{
  "intermediate_size": 768,
  "norm_eps": 1e-06,
  "positions": "rope",
  "init_std_down": 0.045,
  "max_seq_len": 512,
  "max_steps": 4589
}
MLP neurons of a small language model. Each row is named by its layer, matrix (up: input weights) and neuron, and shows model dimensions 112-239. Each number is 200 + 30 x the weight over its row's rms, rounded and kept within 0 to 999.
After each neuron's rows, "fires on" lists the tokens most often at its 100 highest values on Wikipedia text that the model never trained on.

L4.up749,242,160,250,188,227,220,234,204,223,155,164,176,180,165,217,204,191,223,200,231,243,236,202,187,205,190,204,193,169,152,201,155,180,182,169,212,199,148,222,177,239,226,169,159,213,259,187,222,185,188,189,200,199,207,169,172,240,188,167,223,243,240,203,189,172,212,217,181,196,158,228,178,204,149,243,251,224,156,227,170,204,198,254,198,251,163,208,216,222,254,188,265,178,223,194,209,232,195,219,194,217,149,195,235,234,183,150,233,144,266,177,223,198,201,190,209,233,148,224,213,176,239,233,223,189,163,179,195
fires on: "an", "id", "ed", "s", "yl"

L4.up125,193,168,221,177,148,208,185,236,195,185,169,147,219,177,191,209,223,189,138,207,255,225,150,150,173,232,187,239,173,180,248,212,153,163,185,216,229,188,190,186,240,212,242,190,212,206,208,192,193,225,192,240,224,171,182,224,205,169,202,165,204,208,204,249,214,196,244,194,238,161,233,260,204,190,143,178,223,244,166,200,214,212,216,200,188,182,259,185,196,176,144,215,185,218,158,173,202,233,174,215,235,191,254,228,197,273,157,238,247,229,174,165,185,209,189,211,184,221,241,188,221,199,184,201,190,220,168,183
fires on: "N", "r"

L7.up442,177,214,216,196,185,166,125,236,173,204,191,213,200,186,209,160,206,220,216,179,253,179,221,229,206,227,181,212,172,211,212,263,226,157,225,184,202,206,203,247,223,134,150,207,162,174,218,202,148,173,197,235,233,212,226,207,230,245,141,165,159,237,164,259,218,190,190,182,194,238,220,224,192,235,205,284,166,193,163,186,192,212,176,211,178,189,195,236,184,253,204,218,210,198,213,232,177,227,205,251,211,220,195,196,224,218,171,186,185,251,190,219,212,189,232,224,186,149,253,186,179,200,144,244,254,166,154,195
fires on: " ab", "ab", "as", "i", " ", " Cor"

L8.up709,192,208,227,170,159,199,162,144,197,217,216,217,154,159,176,227,249,231,147,208,270,132,199,227,207,211,185,198,103,177,184,217,251,195,218,190,209,197,188,228,196,186,228,210,225,222,228,193,192,197,231,235,158,193,177,211,239,197,190,191,238,217,195,212,262,138,249,198,198,173,219,253,257,203,180,199,246,250,213,244,226,162,216,217,195,144,236,197,191,201,182,206,186,204,225,225,211,181,161,211,200,220,180,197,181,199,194,218,173,194,229,161,185,223,169,138,218,193,228,163,210,205,170,212,205,221,168,234
fires on: "r", " Le", " l", "z", "te", " tr"

L9.up58,186,169,229,154,194,186,208,243,169,203,223,192,240,237,162,218,194,230,215,153,199,187,188,234,201,195,192,156,217,205,201,201,241,233,217,216,222,169,224,208,196,213,229,232,145,183,225,228,242,218,234,184,162,202,203,200,164,193,224,188,235,230,227,218,158,250,207,212,193,228,180,179,261,168,160,179,162,95,150,202,205,198,277,213,172,227,181,147,190,213,138,212,170,195,202,174,194,202,199,200,182,183,183,151,225,251,177,240,214,231,187,150,185,163,197,194,203,193,259,229,249,238,240,186,217,195,133,191
fires on: "a", " St"

L4.up261,165,220,241,137,170,209,215,198,180,224,230,208,226,232,222,180,253,193,179,228,180,209,207,199,210,244,236,197,197,212,223,164,172,191,219,236,174,173,233,234,202,213,206,195,190,222,242,187,143,202,196,206,246,201,184,185,219,221,270,230,175,224,223,206,169,230,178,205,183,247,233,148,170,176,195,220,210,225,200,201,217,199,189,199,221,161,191,165,241,241,183,181,226,199,189,278,170,172,143,199,171,166,199,165,168,227,216,149,193,167,224,187,156,263,186,180,165,178,243,246,188,164,224,181,207,165,203,121
fires on: "ur", "ed", "ou", "ew", "ic"

L4.up248,175,214,159,226,147,189,173,152,232,155,180,203,240,191,162,245,173,177,249,159,195,201,203,147,145,212,231,171,195,217,206,200,163,171,194,144,234,166,246,153,255,208,188,173,205,190,187,251,244,234,188,239,158,189,180,253,202,139,201,216,222,172,176,185,205,216,199,208,154,180,205,193,206,219,215,229,176,222,201,226,198,238,227,205,205,190,203,173,162,207,154,261,221,209,150,179,206,280,184,215,162,137,167,202,194,215,171,204,166,248,212,147,216,163,234,155,220,231,188,165,153,190,158,184,193,221,177,195
fires on: "m", "ran", "l", "g", " for"

L8.up226,168,149,230,177,218,229,219,192,204,201,144,157,179,153,193,192,220,187,184,226,214,126,262,192,138,139,217,155,235,204,199,249,190,157,211,193,221,176,203,207,245,232,234,198,129,160,186,170,158,170,230,179,211,155,184,243,201,241,228,212,181,127,162,207,224,157,242,202,220,182,214,162,197,211,260,163,182,206,223,214,212,224,201,242,206,167,161,189,236,193,200,194,226,103,208,232,247,231,222,226,212,182,167,226,191,238,191,217,223,194,253,202,212,175,213,177,170,258,174,228,190,257,210,160,229,190,204,218
fires on: " prov", " Is", "ater", "ib", "es", " water"

L4.up363,201,260,139,227,184,204,206,225,226,181,196,186,260,237,194,214,221,209,216,227,218,170,185,184,185,186,227,131,200,203,136,224,231,210,255,234,220,239,193,226,200,223,239,219,210,205,206,222,155,188,236,161,195,193,243,169,251,231,216,150,279,194,214,207,215,159,229,216,152,207,251,156,235,191,168,182,177,224,195,169,191,159,201,222,187,216,192,147,160,212,145,180,152,195,211,127,174,110,185,199,202,214,228,177,184,177,185,204,209,238,228,138,217,204,183,222,251,190,176,238,199,263,177,165,192,215,197,205
fires on: "est", "s", "re", "el", "ue", "et"

L9.up693,233,157,239,170,176,154,266,196,227,211,185,163,223,140,212,225,249,197,216,131,199,184,204,245,208,274,231,218,185,235,208,169,247,214,227,203,187,194,219,243,170,165,172,207,162,199,223,199,249,243,221,198,240,226,162,155,259,192,257,168,195,196,155,199,184,145,239,242,180,184,215,253,245,211,209,218,225,151,208,213,183,193,187,205,180,213,194,244,194,182,175,192,190,143,242,190,209,194,208,221,191,210,202,156,171,165,175,164,203,188,197,186,273,242,184,202,173,180,227,208,176,239,226,191,179,203,172,205
fires on: " first", " second", "th", " Cl", " y", " third"

L8.up458,179,156,131,204,269,220,196,238,172,177,173,142,256,220,242,249,246,176,227,205,212,239,190,174,162,169,239,159,181,186,220,208,240,163,202,140,232,161,260,168,267,202,148,224,158,201,164,204,182,150,241,194,211,188,209,246,176,204,208,196,211,129,186,222,201,193,224,137,213,171,237,179,198,228,244,173,173,178,232,168,175,245,189,208,210,199,244,249,218,181,240,230,203,186,248,178,193,236,193,217,169,193,166,214,190,231,231,231,166,193,236,244,195,151,217,206,191,222,204,198,124,239,242,243,217,193,183,169
fires on: " sc", "c", " h", " s", " f", " sh"

L5.up765,229,226,165,237,195,218,191,211,202,195,126,166,201,226,168,218,207,159,210,195,176,224,171,211,277,167,171,249,198,238,247,200,223,169,213,185,190,166,224,207,196,193,213,208,237,230,197,236,190,225,201,176,214,139,220,223,152,216,135,203,206,186,203,199,262,226,172,252,178,222,205,243,183,191,192,197,190,214,225,177,195,284,175,164,211,143,173,197,139,249,182,214,220,190,216,138,246,196,229,211,167,209,170,235,235,201,172,212,180,210,134,255,146,161,224,195,191,212,170,239,190,190,206,229,186,199,187,226
fires on: "om", "en", "ies", "in", "h"

L4.up597,176,245,137,204,224,224,201,187,249,152,169,210,201,224,183,224,208,228,166,235,209,157,242,184,131,175,219,184,173,159,209,200,171,214,199,145,174,174,180,183,168,251,165,191,236,229,133,231,191,220,233,192,179,200,235,202,241,169,246,181,205,191,235,248,216,245,230,203,222,173,190,193,234,225,227,180,179,222,214,175,221,161,169,208,208,186,208,193,178,235,134,188,180,177,184,160,196,213,235,226,229,195,208,234,196,237,176,213,180,200,234,183,222,225,216,206,189,240,181,214,235,208,257,151,157,225,185,165
fires on: "est", "ing", "outh", "s", "ording"

L4.up737,185,216,125,237,140,217,169,157,257,157,181,199,219,175,142,142,187,225,243,211,163,212,225,217,213,154,184,239,231,212,234,172,245,206,200,204,160,159,160,244,186,161,201,225,151,267,170,236,190,170,153,263,248,117,235,203,179,158,213,236,265,192,177,207,173,248,159,192,170,235,200,141,203,207,214,188,172,248,197,200,153,163,219,201,197,227,210,214,204,197,194,175,177,201,183,162,190,240,266,156,230,167,227,214,210,177,203,199,193,192,214,161,202,201,208,197,240,224,224,206,181,231,177,153,206,228,169,220
fires on: " group", "l", "an", " over", "al"

L5.up444,152,204,196,183,196,166,180,179,192,217,182,201,182,138,201,173,253,239,198,196,225,204,261,160,180,174,240,183,233,203,236,134,189,217,222,191,175,148,211,244,199,172,212,251,239,222,212,177,203,178,177,218,188,198,226,151,170,164,206,228,249,194,197,225,204,203,230,193,171,195,225,189,190,113,181,171,152,221,221,170,250,205,192,209,208,186,260,163,237,202,204,233,191,254,198,171,194,211,153,197,169,216,199,257,152,168,180,220,241,193,247,177,258,187,205,250,154,194,231,213,155,187,216,182,170,210,189,149
fires on: " for", "g", " took", "ith", "ut", "ed"

L8.up630,128,215,162,208,220,227,156,198,185,178,196,216,180,215,227,204,182,212,188,246,198,182,217,179,247,228,235,211,210,189,172,205,224,195,159,159,234,203,212,181,215,218,210,212,189,277,175,212,191,199,232,224,189,211,152,218,207,193,215,228,190,200,197,226,247,249,228,144,180,210,264,194,162,150,180,223,196,201,162,207,207,202,202,167,114,152,179,139,200,175,136,195,225,213,228,188,260,237,196,212,275,195,203,229,202,193,238,203,163,201,196,175,193,212,147,216,220,240,188,189,239,214,203,218,192,218,133,203
fires on: "b", "r", "h", "er", "al"

L9.up646,193,147,147,242,188,213,227,254,216,193,215,188,172,208,216,199,210,234,231,203,223,224,196,210,228,221,201,216,212,187,222,217,181,137,202,191,154,210,199,266,157,174,213,180,206,212,178,186,171,216,182,211,212,151,199,218,143,254,172,193,231,197,166,225,210,172,209,157,177,179,172,238,209,210,192,224,190,214,212,223,192,272,147,210,215,123,187,197,195,217,175,214,220,244,208,156,219,197,209,229,173,133,212,145,212,230,189,261,183,141,203,177,166,216,234,221,183,209,226,226,213,178,182,252,207,202,169,227
fires on: "om", "ri", "en", "em", "on"

L4.up491,229,175,189,212,227,204,211,200,208,149,167,176,142,213,221,166,183,224,205,183,217,243,237,234,239,204,216,178,180,243,194,188,153,266,191,202,201,147,179,194,173,264,150,159,155,202,228,203,188,205,225,280,203,245,201,207,207,229,210,214,201,207,197,182,177,236,172,232,175,148,182,156,222,210,193,179,211,190,201,232,205,211,180,222,248,153,257,193,195,237,173,203,225,213,172,213,202,195,174,211,198,180,177,229,204,184,156,195,210,160,243,125,238,206,120,220,166,170,236,161,218,215,151,193,205,205,200,168
fires on: "c", "h", "w", "sh"

L8.up686,156,233,174,181,220,207,211,181,182,179,175,187,178,188,203,296,161,193,217,270,246,172,241,218,206,216,207,196,200,222,204,247,197,212,234,250,223,154,247,218,121,218,196,181,190,224,204,165,205,202,212,196,186,204,182,166,191,187,205,164,212,184,206,197,191,241,272,173,236,182,216,242,211,130,196,169,191,183,209,190,175,178,179,187,213,186,183,203,243,196,158,221,214,231,170,200,203,191,135,177,203,205,265,208,162,204,198,165,200,198,172,227,201,216,182,181,247,238,226,207,192,182,217,192,194,190,162,219
fires on: " Be", "w", "′", "ore", "e", "u"

L7.up312,197,161,182,218,247,204,223,236,166,227,170,242,217,155,187,191,238,191,227,199,253,244,172,139,219,190,197,229,200,237,190,176,196,178,243,180,153,192,224,194,213,210,215,157,197,210,179,253,207,244,216,225,179,222,265,202,172,154,186,244,251,196,156,187,162,196,250,190,134,198,158,191,184,143,205,196,162,141,195,205,185,177,201,179,155,168,256,158,200,163,239,214,248,200,175,203,221,164,190,162,147,165,232,175,169,257,204,222,236,193,191,230,216,211,205,222,177,220,237,169,190,192,250,173,147,196,168,165
fires on: "et", "ounced", "ed", " following", "ched", "20"

L4.up344,163,246,190,191,198,190,185,169,169,243,197,201,226,242,241,229,196,288,196,153,256,196,180,133,185,184,207,200,247,218,172,230,169,163,225,203,220,159,159,160,201,158,231,187,181,199,205,203,170,223,177,225,219,228,189,234,220,187,210,223,229,223,208,175,202,163,174,196,142,164,226,196,243,202,159,212,220,186,201,167,168,209,193,222,172,226,237,221,202,213,196,211,215,234,187,216,252,169,195,124,150,235,203,164,171,201,216,205,263,207,200,249,228,210,175,175,142,225,210,188,231,178,221,248,190,218,190,151
fires on: "ed", " released", "ite", "ched", "ent"

L5.up616,147,155,175,139,187,175,242,205,225,220,185,238,140,210,186,174,201,208,208,268,154,273,254,171,232,207,228,170,164,273,194,231,163,190,260,225,196,179,228,208,172,207,239,233,170,210,208,177,202,235,171,172,169,160,181,168,203,255,238,230,153,232,184,193,239,198,206,222,154,201,191,166,187,182,199,201,187,208,140,171,213,192,216,231,184,232,182,176,226,209,221,218,196,178,241,202,232,171,192,226,224,177,156,199,176,158,180,144,220,209,248,182,210,245,162,191,176,186,224,214,223,229,186,205,232,249,212,193
fires on: " re", " le", "ide", "'", " t", "ce"

L8.up24,168,228,238,169,172,243,175,170,170,192,157,227,173,228,179,194,250,217,181,187,220,209,195,262,257,227,254,163,180,207,129,207,164,226,202,185,180,221,216,228,196,162,146,174,157,168,227,235,218,223,235,192,173,199,211,181,177,203,211,250,186,204,219,186,194,177,271,216,217,204,218,225,240,206,236,226,189,179,189,210,219,207,212,187,239,226,151,129,224,207,162,208,197,266,225,198,217,235,221,134,216,151,213,168,193,248,147,148,211,205,186,198,194,171,220,199,216,199,168,283,194,251,215,182,189,168,196,166
fires on: "a", "inc", "o", "resident"

L7.up24,167,187,238,184,212,247,198,224,142,237,214,164,154,181,214,223,197,250,183,197,215,207,221,203,228,234,195,182,128,239,199,174,255,270,226,242,199,227,229,180,202,180,204,220,144,217,239,178,253,175,226,191,232,220,202,195,194,219,211,180,147,229,144,216,219,236,252,187,212,203,192,258,160,215,212,225,179,167,193,191,189,175,193,162,195,209,191,175,177,204,213,209,178,224,237,226,233,228,257,213,157,235,185,198,160,175,182,183,170,190,201,210,189,236,222,214,287,133,236,235,176,238,161,238,237,189,165,220
fires on: "i", "and", "ick"

L9.up561,194,132,238,166,218,264,169,199,189,170,207,163,142,184,210,213,197,222,171,246,179,194,198,201,160,165,188,183,149,196,230,207,209,160,227,205,237,208,250,216,244,170,152,175,185,185,163,189,199,158,238,203,132,169,155,165,240,187,148,226,267,173,223,204,233,185,179,191,207,202,148,241,219,236,210,173,153,169,197,213,199,198,219,173,151,191,244,232,223,279,204,212,190,184,171,237,268,189,234,227,210,186,223,201,194,230,204,195,188,241,185,227,258,204,181,256,230,236,221,224,190,236,174,138,179,189,195,157
fires on: " of", "al", " att", "-", "igh", "inc"

L4.up283,201,174,221,250,251,166,245,171,201,191,212,186,204,206,171,204,210,246,273,221,229,226,188,208,233,259,197,205,226,241,176,183,237,169,196,209,186,109,215,235,227,194,219,184,173,242,198,218,241,253,155,248,176,239,165,199,190,231,192,213,194,229,205,230,190,134,211,161,201,217,246,195,209,187,180,184,186,190,211,172,215,235,178,233,208,234,228,196,202,195,236,231,158,193,188,187,176,174,236,216,161,163,204,206,212,216,170,234,214,216,237,119,216,259,244,142,172,190,237,174,199,158,194,206,215,185,208,190
fires on: "sh", "m", "l", "b", "c", "f"

L9.up238,226,161,240,177,177,252,185,207,173,220,231,217,181,230,254,172,223,181,179,231,253,158,171,227,215,173,177,202,211,184,223,238,156,227,175,214,188,227,260,198,234,194,186,190,162,266,212,214,194,152,249,234,220,147,160,168,220,210,191,180,173,226,186,207,221,202,228,216,282,224,164,209,254,146,222,220,187,205,136,184,184,173,175,157,139,227,192,217,195,161,172,200,197,181,238,245,254,180,206,187,166,195,171,243,166,188,163,217,241,139,199,187,195,216,218,237,246,197,229,167,202,168,182,169,202,215,166,248
fires on: ".\n", "==", "\n", "i", " |\n", ")\n"

L4.up689,218,157,195,158,218,208,188,218,179,145,202,222,182,238,222,222,168,182,198,208,202,182,238,211,236,175,189,176,205,241,180,220,216,234,250,221,213,186,225,197,194,171,210,159,217,221,241,225,156,182,209,172,262,135,155,167,249,197,252,150,211,202,159,226,177,232,228,208,197,138,231,188,142,196,205,183,140,236,246,218,185,201,202,225,249,209,177,192,156,243,199,254,208,195,204,164,157,187,193,195,167,256,183,192,137,231,147,208,260,172,195,147,229,253,194,170,137,162,161,168,172,217,149,144,132,147,215,172
fires on: "ve", "k", "e", "st", " no", "p"

L5.up688,225,186,201,230,176,190,193,239,256,241,208,225,224,197,174,151,257,231,184,253,272,188,197,169,242,250,179,197,191,184,217,163,229,219,170,205,193,150,247,225,172,195,226,202,183,199,247,201,192,246,218,230,235,179,204,237,158,253,222,184,218,192,219,226,238,168,170,175,260,198,185,249,204,147,213,196,172,192,246,148,166,233,239,204,196,221,202,202,194,172,168,166,174,199,285,258,166,204,217,210,234,170,230,214,248,181,215,209,217,130,158,223,213,251,131,146,225,192,213,174,200,207,168,208,197,180,141,191
fires on: "ul", "ur", "g", "v", "at"

L5.up543,186,200,273,147,204,230,210,170,180,228,227,203,187,178,210,193,219,166,162,257,144,205,217,279,226,183,203,185,221,191,195,186,176,228,276,230,210,125,219,203,201,186,243,154,177,194,220,192,181,229,231,247,200,164,221,181,180,179,261,147,158,218,208,191,184,280,176,230,186,181,265,208,217,260,205,151,191,229,194,225,216,224,195,218,217,185,182,199,185,250,231,238,238,227,211,222,194,187,171,164,203,150,186,167,167,193,170,224,271,122,203,187,202,220,225,218,182,211,247,224,203,214,188,252,200,209,174,203
fires on: "W", "ox", "ed", "ew", " second"

L4.up532,157,195,185,235,164,200,251,219,231,198,173,238,162,166,205,202,219,184,173,227,223,236,187,190,253,218,207,209,245,258,206,250,138,203,196,213,181,170,221,220,189,201,237,221,212,211,156,208,185,199,206,230,174,218,211,216,184,191,221,195,200,170,174,225,190,214,252,186,220,239,219,229,217,225,214,280,161,184,155,210,281,209,159,178,197,168,194,166,186,167,191,209,192,196,275,212,228,204,181,191,235,162,193,219,146,217,162,228,202,197,182,157,221,221,143,173,192,160,189,197,207,204,182,209,229,184,185,207
fires on: "b", "u", "gr", "r", "ons", "m"

L5.up50,177,168,193,245,227,171,236,178,158,164,231,185,184,230,126,184,186,209,253,169,194,250,182,214,214,242,219,211,206,213,171,175,174,195,163,167,196,177,186,233,225,232,232,162,151,236,167,223,250,265,161,264,166,215,144,222,220,186,137,155,158,192,188,190,233,168,207,199,175,188,200,217,205,180,206,185,224,233,201,221,163,211,225,194,169,211,189,177,205,275,131,232,168,192,206,192,186,160,268,240,207,210,226,215,201,216,169,224,205,181,255,187,144,178,262,142,225,199,230,147,168,179,243,205,201,198,177,156
fires on: "l", "el", "m", "-S", "ll", "ir"

L8.up698,199,181,245,130,123,221,170,162,180,141,217,239,232,249,157,191,192,196,208,262,202,193,208,226,213,122,176,156,186,198,221,202,205,168,160,235,191,188,152,213,154,158,222,236,185,224,178,188,210,243,182,203,194,143,191,241,229,192,180,201,208,205,254,211,154,276,196,197,197,182,196,188,208,176,187,175,203,231,164,176,208,276,198,180,180,147,160,169,184,204,120,222,215,227,144,202,193,206,190,202,218,232,169,192,208,257,162,256,216,205,172,180,234,193,185,236,224,210,195,218,185,243,164,191,188,181,219,198
fires on: "a", "an", " st", "o", "ai", " del"

L7.up564,182,175,199,203,168,189,204,201,189,151,202,159,181,192,213,207,207,225,141,190,194,172,145,189,238,175,231,168,205,257,209,133,225,152,165,128,146,171,154,183,202,168,163,165,218,187,232,249,223,203,212,246,189,191,167,169,161,206,156,197,224,250,145,203,205,215,242,204,155,198,180,181,221,160,186,217,252,244,193,182,231,211,221,223,146,182,230,204,245,189,166,195,161,172,189,198,147,237,198,182,216,159,252,135,173,199,205,188,152,221,174,159,129,225,225,228,154,218,230,173,176,265,222,193,232,207,213,161
fires on: " k", " se", "re", "ol", "ad", "se"

L8.up613,186,182,236,143,192,199,200,175,227,193,150,183,226,177,224,185,274,201,159,192,221,216,186,231,227,218,152,155,184,230,199,206,166,219,212,246,208,177,237,255,216,148,199,225,200,245,204,203,153,205,202,225,178,175,160,235,153,146,182,161,199,170,191,234,230,228,177,192,196,224,232,181,187,192,211,207,184,203,233,238,169,196,207,211,179,172,192,114,149,252,173,227,187,198,143,162,173,204,148,167,243,209,177,216,201,172,252,231,219,204,205,211,196,186,186,203,180,148,239,223,172,173,209,211,188,228,189,216
fires on: " ", "v", "19", " −", "b", "18"

L5.up290,178,202,237,183,204,188,201,252,203,182,241,256,193,166,163,191,178,203,232,224,211,171,155,168,234,145,171,198,165,206,165,202,165,195,176,194,145,171,249,179,165,163,221,246,187,193,221,180,192,232,229,150,217,188,202,179,195,213,249,221,232,211,218,200,181,193,215,143,183,153,193,234,237,159,236,187,226,216,235,262,196,209,233,195,160,173,154,156,147,244,184,155,276,134,240,225,178,241,180,214,207,194,161,214,201,238,188,175,223,143,176,182,239,207,223,181,213,213,238,231,149,170,179,217,249,238,207,175
fires on: "E", "N", " A", "J", "K", " ac"

L4.up54,244,180,166,182,189,200,164,190,211,227,170,238,196,187,248,209,236,217,210,215,210,257,188,189,162,212,194,189,173,198,257,206,244,226,168,225,191,162,217,209,224,195,143,254,216,240,219,191,191,225,205,198,247,190,200,220,180,127,152,179,149,208,191,189,196,239,152,162,108,189,224,187,260,196,158,200,202,213,232,167,202,211,218,189,150,226,237,200,259,186,210,202,202,237,143,229,194,215,209,193,149,176,166,150,205,203,224,274,198,230,200,197,218,156,186,229,139,187,234,147,202,179,250,206,207,175,188,138
fires on: "ing", "g", "ay", "ed", " B", " called"

L7.up66,177,193,240,164,145,174,169,212,240,211,245,183,228,151,165,256,151,240,154,158,200,221,161,202,170,178,239,163,178,174,193,178,207,215,212,171,273,114,158,262,172,188,215,227,221,229,177,174,137,178,177,234,172,180,258,208,234,229,228,264,202,164,189,175,192,190,240,172,238,192,199,189,221,209,161,216,184,174,247,212,196,255,180,183,189,163,210,139,197,200,177,255,198,201,228,160,202,178,201,210,212,211,234,198,248,231,202,187,176,185,209,148,179,199,228,228,194,237,173,226,218,190,202,183,168,203,206,216
fires on: "re", "les", "y", "ric", "iber"

L8.up703,183,183,219,161,149,243,169,199,225,250,189,228,153,227,176,225,221,228,156,206,176,212,160,212,217,234,254,161,197,228,204,201,239,228,163,166,255,182,185,172,233,168,195,202,223,170,191,164,223,170,180,254,222,208,193,169,191,212,191,232,231,195,153,235,207,160,198,189,153,220,193,186,150,159,219,236,220,243,255,225,180,218,217,202,146,243,181,219,239,226,188,187,202,191,223,154,224,181,184,216,208,227,176,175,201,206,180,193,169,217,187,151,208,184,239,212,199,187,226,218,198,250,228,216,142,241,231,209
fires on: " se", "te", "ian", "un", "re", "se"

L9.up449,195,176,287,161,197,188,245,261,229,208,228,122,235,195,219,253,245,221,191,173,192,223,177,195,196,203,243,230,223,170,164,188,213,229,179,213,201,205,260,170,223,200,173,202,187,133,138,192,194,193,188,180,131,244,153,227,184,189,222,144,207,152,204,192,198,176,246,164,224,185,267,194,203,167,205,207,206,184,179,155,178,224,169,182,218,177,195,245,183,186,208,168,152,211,256,253,216,245,192,177,228,188,180,176,219,251,186,186,177,195,196,184,296,184,199,161,234,204,185,202,158,243,228,217,198,206,153,247
fires on: "c", "ac", " sh", "sh", "ish", " he"

L8.up724,228,171,193,260,238,213,231,184,170,203,140,165,175,237,211,267,242,208,185,215,244,171,178,180,205,240,216,126,238,175,174,189,237,226,186,159,236,156,182,215,231,176,142,189,183,228,229,237,187,224,195,232,259,220,198,230,252,253,211,192,220,233,226,261,218,228,251,176,205,188,181,177,174,205,183,213,218,212,254,174,220,230,192,221,201,184,205,203,190,230,212,215,209,191,247,156,172,182,207,217,190,219,162,217,179,184,140,177,147,152,149,168,244,219,210,233,223,233,212,194,195,176,156,233,199,201,177,211
fires on: "l", "f", "b", "c", "ig", "F"

L5.up602,208,159,218,173,182,152,225,189,188,195,167,227,186,217,193,190,205,219,204,197,201,226,258,225,234,172,202,182,210,263,194,163,140,180,206,212,256,179,222,244,139,194,214,202,216,224,164,196,145,243,262,199,224,180,238,194,205,198,177,235,226,194,162,230,167,189,198,186,224,155,181,155,169,176,197,263,167,206,185,206,236,142,234,208,185,177,150,247,161,250,133,175,229,256,196,219,215,204,222,197,245,200,214,189,163,205,215,186,220,157,164,201,224,200,214,242,187,200,162,195,192,152,219,177,212,173,209,195
fires on: " of", " child", "fer", "om", "at", "ach"

L8.up634,230,181,242,242,203,198,185,209,246,180,212,200,171,213,188,205,206,210,248,227,214,196,245,174,176,219,224,208,148,219,263,171,162,221,217,198,185,209,258,235,148,160,210,195,208,184,171,210,234,235,202,186,167,182,236,176,232,146,202,210,247,185,163,226,214,157,236,168,250,220,219,183,216,229,149,186,184,175,191,181,188,214,223,158,225,244,165,177,243,219,189,147,204,224,200,217,161,175,182,226,255,189,222,199,185,165,220,177,192,164,222,192,178,264,223,206,172,164,215,164,161,177,206,203,201,140,236,236
fires on: " and", ",", " all", " United", " All", "at"

L5.up472,219,232,260,169,225,187,182,225,214,142,264,239,230,194,191,231,197,247,167,213,188,261,247,143,222,221,186,214,170,183,220,182,162,235,291,220,127,176,248,215,175,161,211,186,168,221,247,221,204,201,200,207,231,156,147,187,209,191,155,233,235,208,111,182,179,206,186,150,177,168,190,209,167,143,185,217,127,161,172,202,167,218,157,154,179,141,154,134,181,201,192,194,227,178,216,198,179,234,172,225,213,247,156,160,219,188,190,204,188,182,211,200,203,193,217,211,189,253,203,273,202,173,194,166,238,213,201,215
fires on: " +", " since", " •", "E", "un", "N"

L4.up499,221,177,167,218,221,229,207,199,263,259,168,257,225,167,188,187,230,192,210,191,206,189,160,170,253,212,216,214,161,240,219,217,185,274,195,243,267,193,236,180,161,230,229,221,179,233,196,173,207,202,230,268,155,180,173,209,202,211,230,202,164,209,198,198,230,214,190,189,188,222,196,183,231,137,182,225,263,176,208,186,228,245,211,154,216,199,220,171,189,191,144,221,190,195,194,217,273,188,206,208,175,197,188,179,247,154,155,179,205,201,254,187,168,192,190,151,227,205,221,233,248,211,140,220,130,192,151,170
fires on: "i", "qu", "ur", "im", "g", "att"

L7.up334,167,168,202,185,211,191,209,188,186,139,232,191,129,157,179,223,246,217,135,228,198,204,188,180,250,187,245,230,235,223,237,177,179,150,154,207,179,237,207,248,235,193,213,207,244,211,167,252,184,235,231,277,181,197,155,207,182,225,229,185,237,212,218,224,151,189,232,203,204,180,194,238,135,237,234,160,168,199,233,162,190,211,183,204,245,194,195,177,223,182,223,118,233,215,180,186,187,190,225,160,279,199,216,166,225,219,205,202,204,205,170,169,160,212,215,250,190,216,185,201,194,163,171,219,206,238,205,262
fires on: "o", "form", "for", "cess", "E", " age"

L8.up101,194,156,160,221,195,197,129,232,177,176,191,188,200,196,143,180,215,197,171,244,183,187,187,176,195,166,202,190,225,170,261,208,222,210,132,212,242,170,196,233,218,220,217,237,195,233,198,194,169,150,130,232,214,204,206,212,250,180,162,209,213,159,217,222,223,187,235,167,159,228,201,193,235,181,263,233,163,217,178,219,206,246,205,169,217,213,196,227,200,205,166,225,200,219,191,211,214,200,212,159,200,156,177,199,188,271,191,138,145,236,209,243,191,229,180,231,235,208,209,180,219,198,193,170,186,221,241,186
fires on: " to", "ound", " from", " of", "al", "an"